config.toml
d_mlp = 640
activation = "tanh_gelu"
bias = "all"
init = "normal"
init_std_qkv = 0.0465
init_std_o = 0.0
init_std_up = 0.0465
weight_decay = 0.034
batch_tokens = [16384, 32768, 49152]
MLP neurons of a small language model. Each row is named by its layer, matrix (up: input weights) and neuron, and shows model dimensions 0-191. Each number is 128 + 24 x the weight over its row's rms, rounded and kept within 0 to 255. Numbers have three digits each.
Before each neuron's rows, "fires after" lists the tokens most often just before its 100 highest values on Wikipedia text that the model never trained on.

fires after: "9", "0", "1", " "
L7.up228:120149095104101110135108118110136132140134127141114127118157151125125130126094154086143117111146107148137088093167115118156120104146148083041106139144138136123146156101122125121105140094098135138110129176145161155110123112118126145126131174135120110091151145115130115108096159127122100141128127134138112120146181150155139133150165105135138118150078082131130125178165106127121113117091170146111138134152138143158110145122134122075147104121075137138086111131139145112118121126144155163076128088125165218150174142120120123149130134119079122134121100136120128139138126142107146198

fires after: " the", "|", ":", " on", " and", "-"
L5.up240:102130115132144145169125122146112131061121145113153111153106113126105127131156180142141097124147124099130094115111122156150116167110145104134141098129166120120101105128128130106142134180143125149191115098114124130167151176110115126118135145095156146103174121107194108125155149126122148112149115060139103126099155140091125126109128132108123126121123110149114117159156107134101133151128141112119120144130079096147134126114098111131108115095203120128128112150127123153130181123107200129121140113055156096127140114125155095135156104124182102116141117122107157135127123092145106137

fires after: ".", ")", "0", "2", "6", "5"
L4.up531:135098105128099114051107098146161111108143115112099151109129135138183141144094091095088153105147176153132133131118163144127158142145127145151098152174115082127160134101122142132166119114143104127126174127125116115127157105150112122151174099123122107136139097099159139121100092144124135130107123129118137160136125116141127125105138144134107120113105134132126124137157166121068139079138149109182129138122113140127117100181133133099115118115086100159179109142065117139136138158113155118132138100151121135118158143168094147148114092120109126140091134130142069116132134137139202122

fires after: " \"", " (", " '", " S"
L4.up91:126146148192125171175114114111124135148117100168118122149128146129095130124150097144131136124133138116122095103148103129108124089116092152136086166173150109136128129108153123135120083140078133182119176106103110119128129164122130121098125092105131130122126160123081144136113147099152147145186154101123083095073112151120084129081114108102121113162081107094105095129110144111097188136099114119154156159115124119108178147136113154113106117142110148112131120141141119111146132151162149144156127119117136140168155105156140133168119145096146138105150138163134176127143104130150147149

fires after: " ", "–", " |", " a"
L4.up302:130100132107156165154172120117091119115100176147110108116122110148121111166124151090129081152163144180128118123069153151123174138134122075126119090121171134126143161140134138122132122131091149096117094103179140145140147150103096131130150160135155096129113101081159143112131115120141127156150128110143105142166114116137134108146164115105175090127084099133120139137115099130156103133098154135148139111147128071155104115110093122133125210088108164115105154117126097131114176127109145092102138102093148125130130144126107121100127130159133107116137119138129109116149167140122163103

fires after: "0", "7", "6", "5", "8", "4"
L5.up638:088128129130092121084080124113120130149156105130084146147141163117138138113141139152155178142114165155117133081152128156129130116126148142104126109114126113146144083090103137143132095133130127117135123118140092138127096116137152145145108101101135127165072169161144137167102085148143137095131108074118105176187157197159100114112120180153122146122126132121110137098160093117103142126127135134140155142151129133095150098116132104098123163137141117140150147110112146135137145143133150117103048114133148124081140162118148143161155110087120124148118096134166104139129124126110090096

fires after: " |", "2", "5", "9", " "
L7.up345:141157128161122091172131111139133104113150111141124147124085131083143127145123126107167114133132133153133128120114124133059137115135098090120126098135108098112136098137173124118134108116111117164094166118130138127107108087110115141114114098139163125125154095112132134148094185145120123160160150177110133114149154136131136113099170133106179174129120133141197091134127126103088127079123155131130164139109125126101138149141156103144131173182126162141087104136129125103125140093119106109087134098136181136179155127162093114104171131181128130101117102133120108127153119143124140152

fires after: "-", ":", " D", " E"
L4.up39:111105136097111134163142135089143123105118124063159135124113118122132117104137138154145119171154119097161145065118131129078141089150090138148094107143142165130134121154130130117122129128162153148093113150084116127091138084147122120149076132118114135090104160147124152123119122128107163128118117143088114151144137133117107136122136121147134187140102109121143076121147073198125146103145141187140143106152116111113111116141149162144149140136134145151110114151138170107155111143158118075106116144186145107099126160141135142101137080101102087142146135130094172152123133120147131113

fires after: " (", "-"
L4.up339:093078127119123149142131157138142086121126071129187125157153083106094119113083146111087116140166119131140118131133135141126118100090119142140144085152121161165087142140171141118081165152171114165142125145074149100133097161116086105138104114117091114137132155148131106122114153170118113095118182139145151153113149121112096092151133123136144102141105152139118084115120132110101140154093091150115149110171164124121162139161167122145105132128148131139083162123147095139134177124141131137117154158093104149107100128136169125125125116124131112109152148132106143156094131114117142110

fires after: " M", " V", "u", "M", "A", "d"
L7.up52:112184116115092121112091086158107176170151101142150128163166136110096132136124122130145118098135075122121116129135148099149095123152108117156125142113131158110147131158107120126157118154125124158161113169133128165104146104142119118084078111117140096122161077145141129153164099132126101111091099166141135139127143132126129135099103120142127139114106154151158159168154146160142121146094146132088120146123115134102092124151112138122109103128079145149151101152117124182071129082103082127092134112126098121135123146135090099090109143131079123164143159147157162123159137130087144132

fires after: "\n", "-"
L4.up260:132108142109111116121158133112127101176087128078152138144118112154140124153139110119143141164152110112121146143093165133069091182116119152157099120096115143143105104136163120175129113143136129138165128104134133116109111109112114134136080090122077130073196131140121126144125130157094114168111143142082109129148120110133123106128095105175109129156123149150122109101112130139127104139135129139133169133137177152103121100136106138201094128127082123150086134109099142119140146154119111115136112130124113135126078132109142140128146122089187139154132091134182125160142132160160154121

fires after: ",", " which", ")"
L5.up72:140138075076132109140160151158094129124119130139115124124136163146099097140163140110152129158116115129128126118081128128143147129126136138150148115080085127143140131142141138096115125118118116149113143138164107130146139102159123153114147125134113190110169152128117099113113094148125143081157153182110155122117115119144154148189149106143139118101093187111107119095118116129126138097112137164085119135167182149088148181103148162080134139144120119126102094141124106129127130162110157113090129150116148114126105117098141140108114076099173092138167105153101181169113134131131127131

fires after: " |", " in", "\n", " In", "In", " P"
L7.up365:127114100158138128167111081130089134162144127154134115126113180094152107153144129080136127147137138124131154142181089122118073156111150088152105152125187115081092104119166092171090127120150138113151149091122094172150145124101134157157145112113136139092157111139122122110187107174124144103130148186130097151136097133121094146139129072103117144100091136105155137126096114142099117090117185142141116112130102127130127123138138092149115126124121144144089151106127161134149149191119130138124106131123127093127112118142134150104120117116140135152122124116126134111129155150107166105

fires after: "."
L5.up422:110132081129154118138088098169074120130080158081131167116109088105156120124147179080167101096158127153128124147121119143156163129112147135121143146124148109123145133128127065154136150135134136116131154165145132144132101154128127091139103110142105113121105088099128125106113099117115121135091149095140119136089100143135125126144112105188159077135140132110083134158149112153085116130131169121106117115097163134136129128103133137121155155152109139099149134150159138120124160199132175152157152150083148158108137105126102132156077134135126101165111110140151137160132106123131106129

fires after: " |", " w", " W", " Length", " Notes"
L7.up425:131132113118124103133168090166089152095108128143130170090139117139128068142133103110129091143128170154124160119128113127130133099140086145125156098145124156152072135138144092068153146124099128137119130150137120118120129113169134111128108104136142108102183136116152105141120117132133121124140151138126144122136125098139130135084112162125125121104168155102105139082140158131154124105139099124136077144152118145131134126102128073102096137168109111114129130180109106145134160179166093161128095143188125161108126126084168160143126141146158115098102157121162151132139093078159148111

fires after: ".", " ", " |", "%", " (", "1"
L3.up56:109149142168147167148147091136117113147119149130143137104149108141158105132109126107098076121132080155136137170104148155105132118136136133100139087074155129100139113107128164172137130137151103132076094124132099158112119153155119087099144157159111097135140112105123133084118122102141110112155113180091171121098163137104095096146121141154132150126141136150165155120144081130137084139094123140173152156162108128108111135157171149094138191124116135165142142100101085139100145124139128133141168124097143116151151098126129146111086129123106111095134123125147138157129092126119168101

fires after: " due", " Votes", "0", " According", " according"
L5.up13:130123120102075083175114088095144123153117094099118098109139125118116130133136129152181092101146118094137114133116119137121153118138170170119120123151155156162120102117134104120167104149140152105098140113128181178122130103113107113127133144167140112092112117182123107121127148158108097159184108115148123150083137117089105138160131094108138164096108130154127129130117117136162121100085140136156137153172157102142158142112136116120135124185112155127064142112126135107105114106114138152156135150102114124126151107142119141155129118098105152111140201134105132164117095086146123109

fires after: "==", " life", " voc", " career", "===", " Mc"
L7.up552:125090096152157127129164109101135113156136135109097140133162101193159112109127149099144145146105148140131173143137116153147147120104190110127156114143151106093143117102101119130137082156118119115147139175158113132110091075162090132131089071121127122151125092140123116128123144170108100131165123080113148127149130127138168146146111131109133114146099117157141094117130107112125159119157102105130103159091142147121116097169134120118117157151126137093160112126135097131103086094137138138120137161120147118158144149147112085136141155152108080162128148154110163093168144088104173141

fires after: ".", " that", ",", "\\", " but", " and"
L4.up32:095163134102154084128093146136112141128119090131183151094153148126130107139145142073129120162157184131121098134086145129136137113164112139150132169141124148169160129129127136087113159112127155083120141125161113141099136111150171115156118160125103179096109111122146132108125178083128129099114156110108137144108127144121133109110082136127185105161128119102146085106145080097131147133118107084131101114163158125133082128129095060093144149154124152106165085125131136113132135148131158136146132120129140119121163122120125119123172117153126123097138126119150132165164100139166128145

fires after: " ", "2", "0", "1", " World"
L5.up403:130130122085098104107129151087133097141102112129122146177169151101146126158097111118118139156130139108152154096170192125168116154105171105139143147123159159093097138080117130189108148156162107148149175126142147192124141161116100088167129153135108084108130116090123133126130122120127135131130110146106147116144098094131094092167122141107119128119123106121146152137170146120104120147120136123138131106129152057175147105126147117126131156121127135113119094134111100124159143131152130104110152127127118140125126139095135123156156143099120118117127052127109106161090127164161106113

fires after: ".", "\n"
L4.up418:102179145081137095132136118103130082130146113126157109109174122122118108142120138119107127163140098149127141137129104156146115086144128126172148142141126109124132136132153115112122127123115179160161137130103159112133109122124176102117136114085094142113167098143097151126112124158102131145136143095151177122087102128119109101161159071141147131093161125077071142139147102107053143110125141108112090175164150167152162110144133104104131118140089134109071122144124161104134125124139162103137153130101133109141176102093101143162135148128126100144115103149136143114135154126127149146

fires after: "0", "2"
L7.up602:127127124101120095123138121141138131123145100147131130083122136140153136156116070107132134143133095145128163110131154099101162156095126105120135112110167160111145126132111124141118095131141120114153119128110163103133067126149126107118141147196104152153121145112165144141095137155124159145137132153150081108127118107129097137137112117093146105109132150132112149131168075123141090152119141123174091124157113148108182127103105076128115120155149177128129132073142172104106171175112160148127138106154110137110123148086146081128204117111101087148140146087107104126106132115127141111

fires after: " he", " was", " who", " He", " they", " she"
L7.up189:137135137107130137124133119082158111136112189138113137128139115181114115135137119125111098157124162138126105099123111152105078158157076170148141113158146174178094152102114149115131118105126118135101123131153160115116147118110133091096151068168109114113115117150126110132155075100148102150110120129118114152140163111140145106101144145116126098126123161147157103126126118146091160114149123097110149097173105133088136108155111110123107135140137126111137113174130088148137089159140143196147120143140119155159127133088158106140086135168099137114149150144156107149110140163082149090

fires after: ".", "-", "==", "===", ":", " No"
L4.up506:127118120119142090137120165157145098121135089112144142124171108126153140122129146142123113144159151129099167042140093122095168116160155132162120128133149121124127122110148072125082132179135158130121145165117115136156173161155137160119090122089130099092137079141121166095133135143104156140133096107104163156103114099141120075117086139140140122173131122145132089097127129127105130116166095113143089139139088109093120124132145124129111150144135175126113089125134143138165116132149103132162178126129106078116091146105122134124121138130092149117152155137125126178126124126166146130

fires after: " ", " |", " Party", " votes"
L7.up13:146132154124126099182147140125121133142102144124119097095192156119133158146124141123170115149181134104127145145105110152110118142099123122141166091121121194116175083150132098103138102151130109096092118097095149108123126127127136128118127105071142098135135126163165125129137177144116128149115153139108124143138112109133127095131113171075127161150185125115104136102158117110182152135096101146135137118120122104096173098090099160104092142100095180110166145131124124135114139160155130120122102126162083151126072096135099114143148119120128138143103161135133124135128131106154137133

fires after: "1", "2", "0", " (", " ", " However"
L4.up188:112137123170144083111116113115102165143124168133138093096127162129137141087114177133094094138173132134147128149128133174181109162137166115103140149099153127138099132130163091147089144147118113087128161142100106094176150150143104096107100146134131164103140098129141151145135112147056116098150125131116137132137089105133107105117155106160162127132128168109083136099103141125118165073092109145135100100125110150113134144149175138088127151149156098125084103119149110143109127146124122098139120143081121136140149145091148132151142120107116113121147137128177124131093107155145110154

fires after: "2", "1", "3", "6"
L7.up398:093125088123135149111105113116064081115112171131131099130145168152144100099149130133187102156103128090086112143136158140136173097077173152126114131117125126084143127152132123096138124120137090124167147112100111136123115113141131161119126124160127139160118134160141135122160122180112131114113156121127140111129113146124077139160093110135161134092079146139123121129133103077089171119133150145119162121163070133143203132115144127159109102156147144147138180123162154118109104142124115160117115114136118120090145122124119165125171134129094137121131093152131126150093121110137145122

fires after: " (", "^{", " d", " b"
L5.up605:119158166116142124142119147119135132108093124180165117202121130124116127133122114165149121165122137123155093093118091146135118127128099127139133126142140097117153153094174106109150092163160122105139078097098107127134109135087124101091120156107143081131088122157150130135150159109121124133150113139121144095107118149132104128125103129154150128125151120094122144149127126140064140202077156087128124155137141179159142076130138111078128109110127146159135176088123121160137162137123133147107156127128095122140102134101127108120135149104122117102143143166079168126100127098145134146

fires after: "'", "0", " journal", "7"
L5.up76:126113117134109124118116159134145143118109144135124155118133141155159134176104087136180143170108134124105164104152176119119157154126150142135095147115122094120099072059082127171127117100113136139094152109154163109097095114120136097146141101188121142102143132129147120080139077141117145127109152126160144138156120122131161154129150161121142100100125128198082116145111104150137108061146161130135144112125103125136136142146105119134128140138109130102133126131181129165138096098102113103136135125159163155102152134117119112135137137151123072075112133102142125154144119142139158101

fires after: " "
L7.up251:183155145122135134084133143118170159153110158123148126076158139148160094094107129139148084120145097151111131133129163126137134125121122094141167119129101098120159148098158168160076102160112102153103116140118146103121093131138165116124106123125132105127116116144166138125168133169096149179121133114118140110138093110178138121105142120098123121131127130119101106154124126101144151131094121110115119140144136137098109116135092144130047142126181140111161095131139087152162095135093146152101080140115164149126114144112115124153099148191153142151148132145135081103110144106149112127

fires after: " L", " l", " d", " ", "L", " D"
L7.up516:165162181143146093161122119113119117113091136168114089132147077111128113087116143093092119146135148125116139117209138108096131080084158135135159119132094130159121123123120133088101169105129119143135131132120157128148105090143112112140133122111094115144115100135127111126137100165166150083143098117165159118127153187089146093118128125156103117120133136088149115184164119126142100128142116122132128092128149127102119164148165112121159162158146142127140082174156108114134140111150097166142141107164137131094117123146115148109093120092107159091150140134131155099112133152136136140

fires after: "-", "^", "8", "n", "4"
L5.up168:144164149137131141152126125138111144102105133093167196112128123132138141141130173119099102126125141111122131134113114118122141141134107084124109116102147118182108168133081156116139141136147143159132108131141130134101125106131140112115158090173113181086163149135126096109125112096120160114155120115078137157142132094146117176148140136093163103108109144129101131110113117141124138104096132154142074170130168111084057118125131152169151160131131140141130100160068130132156153130140130116123113087141115139130152147124158102102148091151110126131097113168128111117150058106121112166

fires after: " |", " W"
L7.up245:159147109101131133129109133144121115120131174209156105067106123149161114143118116147095136160113130085130143074142133142109111077123151130128133112097112128140156172131138101116138124136153148142103146066120112147139118088162123088114129139142139129142135104100183145154120102152118130147136186142112106135129098103142111134137173114112178135089175113134114149093144163096141137089136095166102118149156116122097115142143180126115105127138116168136160157106088122104111128115118134158122139139152148095137117163113121164136136076120132141102114082133114125144141151141125163108

fires after: "-", " (", "{", "===", " *", " \""
L4.up393:158140104102109129175117105109130156086135132137118132170119102093118150103167175118140118165136163101082080124142147150107143149111127147134137136094148084079135101103130102131106115159153135166117116148116096124125149100135148105102093144139122160038173143090108090119159147156151086142170142092148119136130102114126106105145118151109111101125105086103113126143136154139129151118109134111090141130139151116129129144129123123118110136112148159121102111153103174095111156169157115080113158134120134121162117116132121093173149139135132155102095137122115120181156152152130148134

fires after: "\n", "-", "0", "8", "Personal"
L4.up80:135137125110152132143164098122153157153135124127221168109109088118127109121117127142153139142121173100119113143180177110145113101128152157169085114105137157109126150117090145163131074111147096100119174119106111125116113076130146130149130116118140098109215116119171114113101140148105125155113136185130141133139102122127090158130112132120149130098117153164094128154096085133112097135144137146136152155110163069126125135124128152099106138111091130099136124120104122127165098121151140141134148116135118143131112109097141113116143156141141108105116136149100137132093109128111079141

fires after: "0", "6", "5", "7", "9"
L5.up527:108114097142130102130118122141155128140153153131157121133147162153160093099148117107101111116115105106091100135156092146155110121096149103128146155091137124121131122105125149133141125151176115148119146073091127152118116120128155161133123147127160091057085106173117105154153128122146157181143143138080134164111143128135132115128173153119141191115099148145119092129115085068138121098143106164142084124136148126137133139149141129123146130162149131142158124133119133093115115128095132109144107088131147130130158122173115118152123131099124067080119135187124104168104103132094116152

fires after: "\n", " was", " is", " he", " but"
L5.up445:114151114145083105127161081120158128105104157154116130129132095157144126118136108114133185146126082132117099120112141167142103127141136147120105131118157121138149110121134110112119098127166092112148126164146118091133083111128136143126124135096141138115143116170118112166130082137128103146087132176127158153097071125091102088120128093179123123128116101155159097116098127122128115174113142114105163110151143106117128120127135096136102106138151099089083133161157094152080190117159139118145146157142150179141114129123140200095125121126097130120135134170134117149097129121120168110

fires after: " No", " st", " d", "ro", " sm"
L7.up463:140151130102151103166149143152123150147125130164121143126140145102111131092145117112132145114093137172130135167079133116141122095146110161125164151146140153091131124120132110127123110173143080054126135111138118120172148091116072109130135129122116107133134107118129131136134164128115120171085137106112084121140077142176097104109130116156165112126160184160124181141144144128084103092116139121150159144105138114129113107148096134133074145161100173184159104134125121129162143089139118145118104095120123128150143123103110111113090124097123165163124145096106112143103125117146106157

fires after: "\n", "==", "The", " the", ",", "==="
L4.up289:133111136204129128130133115087092151185126159101098143132136105127150133134096143076143119157116141088116137135116108147107137162193081136104158132119153131090153092080104110185141125089166119107135142107139123100121093127151080171111148124125083135097164087155152107154127104137100130093151123141128099135173150135100084140150141094139111138180127102136129092156152079113149121118142135100149099123138114145152120126142099128123175131132153114126129130093130130123147146134127136129133164145122160127123144106114125137115153166120103119158130144130126096126109142148078146158

fires after: " (", "1", "born", "son", "9"
L5.up182:151147175130153116136092104122117098096069148127127144125159153128127132124203157126098116117112124137122143104160136120119163171118095092104115117109128047115128103127137158115122132073121116173128136105121116145104089116139159080099117141130145147139134182179145135102159132129124133093117133135109132148108119131181154105124116123145166139095123146127139150106130102133079137134124139144143122102140127161144148098146130092101141121109139134093153062127142141190115128157129121156105131100125149164118143155096175142108106152141117113121174145106079124141124133161137140119

fires after: " |", ",", ":"
L7.up373:165152105128122115140129082142158120120119153122145097093152157162137079086123151146142129143152177193176127127137107137136100105099099105121135153122158114122130121147097131180143081126114147152142110137126129140108142112184121123176136112120133105157144080094096116112164124130148111101157080154174101137157128151095125097155123131122134143122154130107122149138087098118108093125136154153133125123113069139166106113127157171120125142124121076143099128116136127119158141133134147089133134143162105116094098115123104134152163090153130143124095113092184169145144130152135108111

fires after: ",", "1", " "
L7.up150:122098120087116068114130156094152117157126129160143100161161153171132163184132100153128114158104147162122095144151121179155126143181141117128162141145128121136132145095124137075113118119107126122129105142118132145140136102181144109141108158132102141131179171131124130128129125186131111127129102119092139147112116128138126120141148151105174089095096145129109172110135106104113132097117098135124129135163073171147158133094134110099135121121139124111098099132148115124130175145098163150114115112085124098116113112112087140159090106150145127064145146139152149103141123156104110155

fires after: " |", "2", "4", "7", "6"
L5.up290:115123127154127102163132098144117110143176138116141118121135127133146136162135115134109102110091112171143148110122131132122161103149149176157088128090094117131108086105101164109126126137126121079076144117125105104129127099141162148184167121113145121084136130130142118113134114106091150132109150125139130126131119163160129110172131172147106131160129160139102101137119115135125146043152143139116181151162100099098170159109087133147114094164110133098129152097141134116145103175144100098137124135153131137113141138123110154152147070160104100170121137122153090110170129106128134105

fires after: " (", "-", " was", " who"
L3.up413:115114130112107107152135092127140080131141133126154109145097161143136140112145104104130095173104109135134112139133175146156089134105139133135125123115072094138122179118113131135114126163171122175132132086124138149156110098159106144141080113130135107127145123134092114155170139163118121157123160154096118157193103132159106143108145146119129142127144111170163134122123133119132109152106074123098114104123154116137111095095124162139074125137153118118141132107111120102130166122097042149169109143160137116121109153154134105119123136151112119061139070156138148144123136106143114098

fires after: " to", " would", " can", " not"
L7.up523:129143120119143123144104125147184208119093092151110152136131133174131126117145155139085155135121106158146127136120121139139112106167067101132106167127142129175137137133150119137159108134139117157154130116077118133136154109128123111127127116149144181112123135166130135170171103160095118151127107140122129119106143119069136151136151154075118126127166126136115131145132110103111116143130145118128102095124120120142132113073116139134088097132089130125152056143151152160119144136121140120172128101092089102156156118139109119104121083095157129123184139081126108104139144079125140139

fires after: "\n", " was", "It", " it"
L5.up437:124139106148152130122082114093152135139090143145133111148136092126102168093135095115154145128150095095144114147130151115105117135120099181136115130090142110142106113101172127123104116105123117091119128190148133107093111116111108115178139115164120138128140093140126060146137166141160137089084113157152123143111116180128134123136131087077135129116159136150136156120100142113113115106131144127109131103135142127102159122163093121103134116163131151080107143178092111146149140179159158116173139144171121156126103129104148125139115157135147152146135118134117150140170108174127174083

fires after: "6", "5", "0", "3", "2", "9"
L4.up604:084133119114109103101114092131123102143151181128119127151127111118170112101113128152106171134063158139107138123109157148119161138158156101107119155080115068123131154091138155144109081136137088153101141128109147106155145133131177142111136122162121094142110133104095068090104156130111104078160174112111140108164154116119111158153128133161126114091146120137150154131133158108145122133154107155113123157155052120097129135146114132153137165143107108111132140153139105135138131136120118099091153096140160136092154145112108139138140097145092094125087160141124136110144111105132130138

fires after: "\n", ".", " The", "The", "=="
L4.up250:127095093137110129160108118119128135159129078117085111129159143142089159125151110098181147171131119113115070121104130132131120189141088148154112121135155129101142120101181111149133132178121119163126136140166115122155128159168139131120106142154141135093129118148159125102147143132149114111113137113164115107119122156118149105096150126113133097124120163121119167115172151101123152139137162107154126115120150086100142103096123111159061147191105112104090118190130117123112110140110136124159094149100105159096128119110104145156103155086151120156138111094142138094150129114135145103

fires after: " D", " d", " up", " T", " p"
L7.up87:120174153147089138141114130155154132147097129132146122134177090091112131164129157110178171129120074133074165126112141105139120165143167117089124132168129122141122126113157122120102112105114139118142109153099103163121119134145140134181111123112133107123122099143118141147159142188145087138162135114140158128081093150077129135156098093121156125127135128121116158168120138120126070138126098141135188123195144114122125096162154146122138129141113089135118119176125080152130141115140100126136141145121129121162150103144159080108139123125101095120127114161121120111116158130081120147

fires after: " to", " not", " did", " contin", " must"
L7.up338:114104125140150117118092140113111135135136126187128142087168100191098121122083114146110148120123122124137157163100130073116135128113085105147102179136146134124137106125155117132090154101137138139131132110138102138119145112139173126103146162102085140115160106108086121111151134148098178149117089118119151128127119156100172122157122141115149160143135093115104117137144141110104128144131110135108128129143120074152114121089179094108092105136127140143115148155136123117110171117123118114168129088144159196130125124088116096168115131153171102127159155158118092098128151095156169116

fires after: "1", "2", "9", " R"
L7.up379:117118099127156063114058135097110130128114114144103136118190097156129137129139118090126126122132159125140105112167142118135118109078155138095117126152068121122089165106133161102153116102151128132152172120093131105103132166104110076170161132102134112158140134132125091135102103119110144119143127128156130138143178114151142149093112157132146129095089165118112166080133086141151132141095110124145124121130136132116153130114131095109147122127125157157118128106084129124143116151135139196165127140105090129134163138135132165137095101153143095136146166154147168131114149145101107160

fires after: "\n", ",", "s", "ers"
L3.up466:160136109122166136159086123158118127116144161123098145114158121143137132134131135111167105164133159139115107068125146126119137104136114139103164132115161133129142181100107116123128136149101121127146106126125126137136120085122107110114173078130083169112131093175129144149112132109146078107156106171088089151169099103143082156153132117118119133098140145162142144158128112116138162112134082128103094145146136131093131119124160083076104150159108173140137142131132091101148192136128110122170137144114160098128124123125118109141115140159093108103109172130145174101097111131111105152

fires after: ".", " on"
L7.up424:124093142092139118148119135091132144139131145107112152080136077080106151117141115168118156133172130115153129107161127128128159165124145071135159129108145139141104108125120066120150118100143144113119128138126099169128154114151132122121096093179129145126117109109125118137109135117152125153141160094151176101093114112099126151130120143135129167119132099115097136140133104134125139109155150146144121089150158141095171127129140133050125142127168144087170115138116127120135161149163131121163167142104162084146162121102185121111128139112140131107130114085177136150104075141156147103

fires after: " ", "-", ".", "×", "_{"
L5.up152:147156124163126113129091132147133112141125120175108107145136093125107205111140096113080146130119128135102119159114132124149130101120129123133169141129133081120096137128118121138144154185164116165116100166090128169097216130117103087101122130121143093147125106104112143132117183098166171091123100133125118116155131086132113098112108107101152084109141135128094126132161107113104123159115135130099094146121130132126089092146144110084134156109148176086151109079127097116161143114101145141130143120121153129146111142125153146155126124158142150148149129156117172131137138156125123139

fires after: " |", " Votes", " %", " ±%", " Pos", " a"
L5.up254:139129110163145180118141144122146138082083146162131117135153137161178134118127165104152108105109144127123144101139142146140158089129158077142170134111132171101122155129086167147077125121101158159115158089122142093128118111150106161119090129135129192113168139140143098155140191134118106137132122135136105161114076139118123140149104111123141179119107127118115136136130091125136112094141116149086138130133096127130120138142130160116078129123116121099136121088144119120144098117114108136114127152133156129105117091142120112174107132151160097056102143147170106115149166102140153102

fires after: "1", " ", "2", " enc"
L7.up562:134138174131112136120129163104151100137099146156090099110126143135064139149102132154137110111114189132136143098139113141134118152139145116144178134108099094122132152154120109173136083117160106121115110117135127110136142125139115106094118126135069140123162057088113141126097143166114131220128165128105104108148168114158121120132113128141131168164085150121110106104133176100103161146127125116117124116127151108101124176126134119109128165135127091115163121122125127121149150143132120123162128101108132115175123102106134145170166122124159124118095147095150097143088115120144139095

fires after: ".", " was", " He", " a"
L4.up9:098129087109137109145144141103105118122122146148145126116165120104132110090137132095121084165109089171088108146159144152105139106189151118139153158130143121130139123160155120122120185135106133142138158115107123110140135094124136130110097097080130101093140122124146122144124183152106144142117142121134124123093121139121082135159127086154142145131145148063099100106145122099085119113149142122098114131142130133102165098093126135088109098155140166098131148113084148082094126149135144199143183104125146140180159108134116161155120133130077143135147135120163098117126146123120129120

fires after: ".", ","
L4.up535:157082084154124137118125105095106145097139123126139157123096196144111099120129132063144114148183121102137089108133107214157129141093101113144154143116112121146125143129110109138105131143083114133128169165147103116139120111131098114152153126128100150137125167086104127083100120115109139101092104164129124099151097121125147139123133128104133092095134155135104102131098135106128128168120142158118134142136116164096170131166127097139134181142139143132091141132113142124098129145123096120096085090124131117089171116122122152128128127138128113134108145159140126142098171104146194123

fires after: " f", " L", " a", " S", " P", " p"
L7.up568:098119159145120165143162159176149122176161163167120108172142132134143096115148121084122156142140136112137102091146133081127129120115107077084129124097154140136157161159080084121106177088149154149140121141115162121114127133132123132106108094103153135104143112099116114147127163116105129106114137116133099112133185097136138107093145076153103122099139184125138127110120132106116140115103094127136179133150108169145120099100148117122136095134126174122131135192121114121135137155136129077120115121164101129109122175110106140138133107142124087094152105163127154137122121098115145128